MLP neurons of a small language model. Each row is named by its layer, matrix (up: input weights) and neuron, and shows model dimensions 160-287. Each number is 500 + 50 x the weight over its row's rms, rounded and kept within 0 to 999. Numbers have three digits each.
After each neuron's rows, "fires after" lists the tokens most often just before its 100 highest values on Wikipedia text that the model never trained on. A number after a token or word is its count.

L6.up79:508512446547411549488553504427557536484467480505585499509442510497473485557548446463502508439576518499530548479442597450471499535506394518507424522546596458503493330469445521444492428515518428534482482508534514412564554506547441477556515573581532488533458489544417520512461431546487468536547494468435589548502502545443514510529469517561580471617481491469617546648517513525476533532455
fires after: " |" 27, "." 24, "O" 6, ";" 5, " World" 4

L6.up1252:515401490384416580565534575528513512458539458560497442651459546484522530568482511558407561450532438520497434436580573427535471454478609484462502531479471508442457466490478469473470541563486519507494455535456518560551486613482572557543575429473458580470530572543485517478482530505531429549461546501475460477577512518520499511562406482496568571481514442437485473554567469494527515527488
fires after: "|" 43, "-" 27

L2.up1082:474699493567472477553439492396552537548457565452578547561587527541511507499528489621524575455502479532446522485402523525576476470445475573523482477557518457484468555455479509552521569537460483526441505503587681534539477491572501509492431468516500527499391498511515552442535430497427481498501476574451393556461527526411501559440489509543532450538419521455569486556407488503565387411500
fires after: "  " 36, " —" 16

L2.up757:527640538498536476523530544443540502494437442554526522439549503502395497607446476532588467527569501488435503501474508506444538522609609474469583452506510526474484462512542490562588514516487497502459510484551496462483501488523526573470465578430487493469569537496403557462538427388481490390504481486522525624532430458551525526450533529515481488564462449544511498474513579534492517574551
fires after: "\n\n" 56, "=" 31, " ed" 7

L6.up879:579498560588386400480465508446537471471542514536486579512677552405407543543484600461570542604625503526536519568472517483469488395577423512523501500490543582405548448550523515449476487507500510466497541481475466486536478490507475463520499441525511514478400522471442544603453402486566532486438545515470494412426504471364467460484513502514560447519504500521490445563509478423509392506541
fires after: " |" 58

L6.up1160:485555573562568496494521440492560512592501492588463500484509478417439505515540449508457499541355472540445484547566586485494470562483484471453538489387563517485556422462479536589506519420488523483504508471512549471410455557544546536513518466486543581506508586410466359509569489586517486508464494478474539420459453505522588539470509514484496551531519393642548502473439575564446539486502
fires after: "\n\n" 90

L2.up356:403508476504507486468584514509522503495522550494468624455421555534453525602434524547422559446511516515456590522467540562520507494471435588530570575515434530532572552446444473533524516445516484447496499481512554477503592484522408543546465561598565472503533597530541455543530496571575483510456557441579557561499476501469420519499496485546423388456487431472546539451517480540452469447492
fires after: "|" 57, "-" 23, " th" 4, "go" 4

L2.up37:478536468543561567463432499516530499485534422476578430400438523466500531458444601576389521476476512474513516518489511502458559467484417416424481544488427413520501458460461508477541455460520519484487520518563482477447433489483438492545533537472505496582521535490542504487541509389493459492518460385397443543423481512510407483543486506530634498551612436487484501501492502454469462445480
fires after: " one" 22, " opp" 8, " more" 7, " some" 6, " comp" 6, " most" 5

L6.up553:548561488578481491520521573464498413522477376553522463518535521463410527586374465497489515431523579373518480616471620560408514463498512543491458418425488458472518457590497520409477548467471485440575509515506515541502533528520501480500498431532469511498555581493484474550466446417493528475558539482455481589472489612465470488490537516546446558529633469576524515474464689529483528573421
fires after: "=" 69, " =" 27

L2.up1103:514558515576545481595542563381469544538485570508403525459446541341442514549513455488500572488519491611556449573495502444447436472570415531480486505469474528545559414474510566504489445456489456483400505487516397411450474597538487549556554423470587545476453502469468486559460486526511516531493513457541529559447480527587522540546539504532470492522520439469444523455565492504450645472531
fires after: "\n" 37, "s" 13

L2.up632:496560440550497527514574551520521519488468524527435532422471423541472441500550444357410494490603479483522400605431475491482468513473573503455500563471442588524466501554457528493588550422494547448473507442488557508592602532464536502450621458476540574534516464473563489635498484576493578485570579461450500537378562460555585456562535529559443553459525502563436501466531551464462459469529
fires after: "=" 30, "." 29, "\"" 9, " On" 7, " on" 7, "On" 6

L2.up145:452530454565458469538459552488532503389492459430498377534550547417397487464467569513496458474537490425523557426499497478528542495479518491513593574599487473546410463504427464482511535452441612461489530524503549487435479462584546356524533458508584463546502484569505491501420367478491511600464522487459485618449520498508536472473554520436419476564579454489403495562546582556415476459537
fires after: "%" 14, " one" 12, " more" 8, "O" 7, " most" 6, " some" 6

L2.up999:507531552489472471474560473555574515493414502446476477454564473502487502526415439550576490489563498494513496501542505554451543454547561530462481547412538450563538547470487510529431496480519431528510490470527556418430417500527598578447467469354534488501510489532438541530604491481400512507480439429453458544551483525469470429597471506547530407527502548562434509391527433517554522480519
fires after: "\n\n" 53, "=" 33, "\n" 9

L2.up950:509577585491555549550485484517464527494498467460551443499471467452519499485486511602537545440485515438453503451435492534553548496426400488459537491422484515591487509580577504522533452599398495518492551534453416523552401548499451464464542554441437504519458554412502543458402458474456539435461486526513420548541547459511578558559553499618493517489521636475498526538540469515441464460562
fires after: " |" 27, "19" 17, "|" 11, " conce" 5, "18" 5

L2.up394:489582627485491466501507566473477499352461543485534438522400540519503459480428487330444458586581595461600528580539487519459539506521477502479486498495546549536519528411535511532529472504457468504484445410524538455472489522529416426589526567611487473495519477479486433426417494429497405428472558402507515503518415465514499448571539483457550551554515431558411531518500469468524511518487
fires after: "'" 73

L2.up1180:548526485525528496488587522379481423569485595548446449448526543458541540474405495417488446416547505442553504588386493403547492580510536527487537560428432436510492536444493447493508612408458552571576462425484530458527581561492530558459459474403539404523463533393465453471558555426497502519481428530510481535508529464547557481599493582516550535495515483563515491426528489490536515586451
fires after: "|" 58, " conc" 5, "-" 5

L6.up624:519546499531534443500552495517465445495501517505450561535445506444415473510434519472522563495495520562538511497461485491477445460529566513430596521459530470464418503606519444498483503509485476484429462508508563501510586557572527403492424500506502389439595478463486459484481500510424519439592525501531475508426594493525536492445526542566518478461420552533582462495493585449459471574489
fires after: " |" 64, "|" 6, "-" 4

L6.up37:513509484490491500425518532436462556531530483568607547486588448543506536517464643525480525492495445445541546491511524551582572518425393533504456417629541475569518443530341564546488485473495476427439569525537437420471439447507415481464484444512455523510464490504475513506447512450425497564467522523409540488532479537437473454501440412465486479556528516387536486457445487438439520465564
fires after: "  " 27, ")" 25, "%" 5

L2.up466:552403437580486510519496470503470489470487476499490489532540563485482527465493509589537473552532522472465510467523506463446561448409445506573603413439477589489411544433450528441472533454449462444450524421490509429375528400514504485631471530459489555506393505532499406492519500490644363503454497573504557500587505490490611498485461488508479582512551538475535467487480546415385628418453
fires after: "%" 21, " Format" 10, " t" 7, " bu" 6, " deb" 5, " Sal" 4

L6.up1095:375458524401460511550528471616473523445505575595547487561516430499551448562495481498523580483574432484427495491604501444450518586585489474510477550468540514503473510515602474556485407540528502528551520504554539563513522489567498405515494480496536450492507483580541459479448435483447544528529552490531513472499486412506444542478495632551501474469493495465364538557471577546482467508358
fires after: "." 35, " |" 25, "ova" 4, " Jo" 4

L6.up1060:550503492519477513470589430465540461503530512557494497482456416483437505508590431544494492491534526436446505529466528424458496410531522502436376506514433538581524429449508630446452495499509402540408526443378466489581563535454509396490609537539459478514506546527412495463440601385479569499467518481549589476543433470562552454544452517486496429504565513489531422461553443573499524557541
fires after: " |" 34, " +" 9, "'" 6, " up" 5

L6.up94:516564534549559513511542484469481549479397519491543460528468453452464450520462418483435514523539504428484459470426537538504526460552555389495485459422437509491522499407514535566484532519533501503488446433507495505492480475527587524526513488537542457566393527511561433578511536498487500469525504508492374536425576516398527470413468456541542578567600435453577462527476473463534508530530
fires after: "\n\n" 68

L2.up1009:557474484616516551512520538474528546437522445558526444362491412558478525443544513482527539495470617409469449458575534516465463457526433508511521458532575548515476469499388524547528467528471533499506588563427554537514461555505489489436538553536374561482527538512482447550540491511546522419485562533568452486482451518464521480502506415487489583510496469393453480452551485523582412454493
fires after: " one" 34, "%" 20, " chief" 4, " member" 4

L2.up857:584476427572521448496539554571548521445513457424531542511491551459500524461492520533367530486518537536444607565613530549524571445527530459556500486608532556468506612487499623554478529528550532561486549529500472491453496436438373546535382513576522532578534509455483472563548556539519481523552489429547475518491567556488430482464507579507541459518467468393565517532534556493506566507431
fires after: "\n\n" 46, " Notes" 6, " pass" 4, " L" 4

L2.up544:474503568501482498640521509500496479461472507509410423494451432511489497512504536543463512521476553525588588481499530547582498506501435428404402497503562570578532541471526510543521398473418389481493412492495572485554533479553432483532457503530554483432511530486473488481464464489492451539448484400545454558447426411551464486462474480405508529382516408471410549457564508529611518532628
fires after: "'" 32, " te" 8, " years" 6, " bu" 6

L2.up414:486515600510550452491527417549627516538478533448521462487515443495466529521455492467529459467537570485413458558475448496472477429565464525446403486497551446535434525503514544405479432555557513455479502453535573517511500462459520564511523466548477528442544526513399532532494547646544466586497463560470560611466570476461454546523479478509438541579455588571544493520458457546475466553428
fires after: " |" 36, " F" 6, "use" 5, " R" 5

L6.up312:453493477514478561472425521401480528475457503490529501585504483537519555471560486454510526521512550457450568436551530429521457447369541544527532477443579532527432514534472459525514598470466400559594539527473530426505509438442492426376521438487497483625530508495414582526496502453570414536503509604430532483562453413480523559482534538456522505451521497491407462480544532505499453409539
fires after: "|" 29, "-" 23, "/" 13

L6.up665:548594509507489459484466548438491525528483421513495497424619414473516536583445456527504542580484551474441426497532475507518588477438398533479520489504601435499452389498468490507525489490429453445530564493502530497475525537540601476465447444482489448454470483464460475475499502596407511432450502468480447420366530476514418456436525482486525526535577530515525597464460565509461556531531
fires after: "\n\n" 88

L2.up495:546619482599417516512543495441568508480477512500546484548552567505583573469490484505469507469554568470514457483409538472480523505431547463447489459518449471532615514518452493519555529407446377523425503521568548474516581507559487447502438408520508574468500548542555454446499469445483427467511553486596495577518589559433492430399504499476547451495617480503589514489418502517547496535504
fires after: "-" 35, "  " 16, " images" 5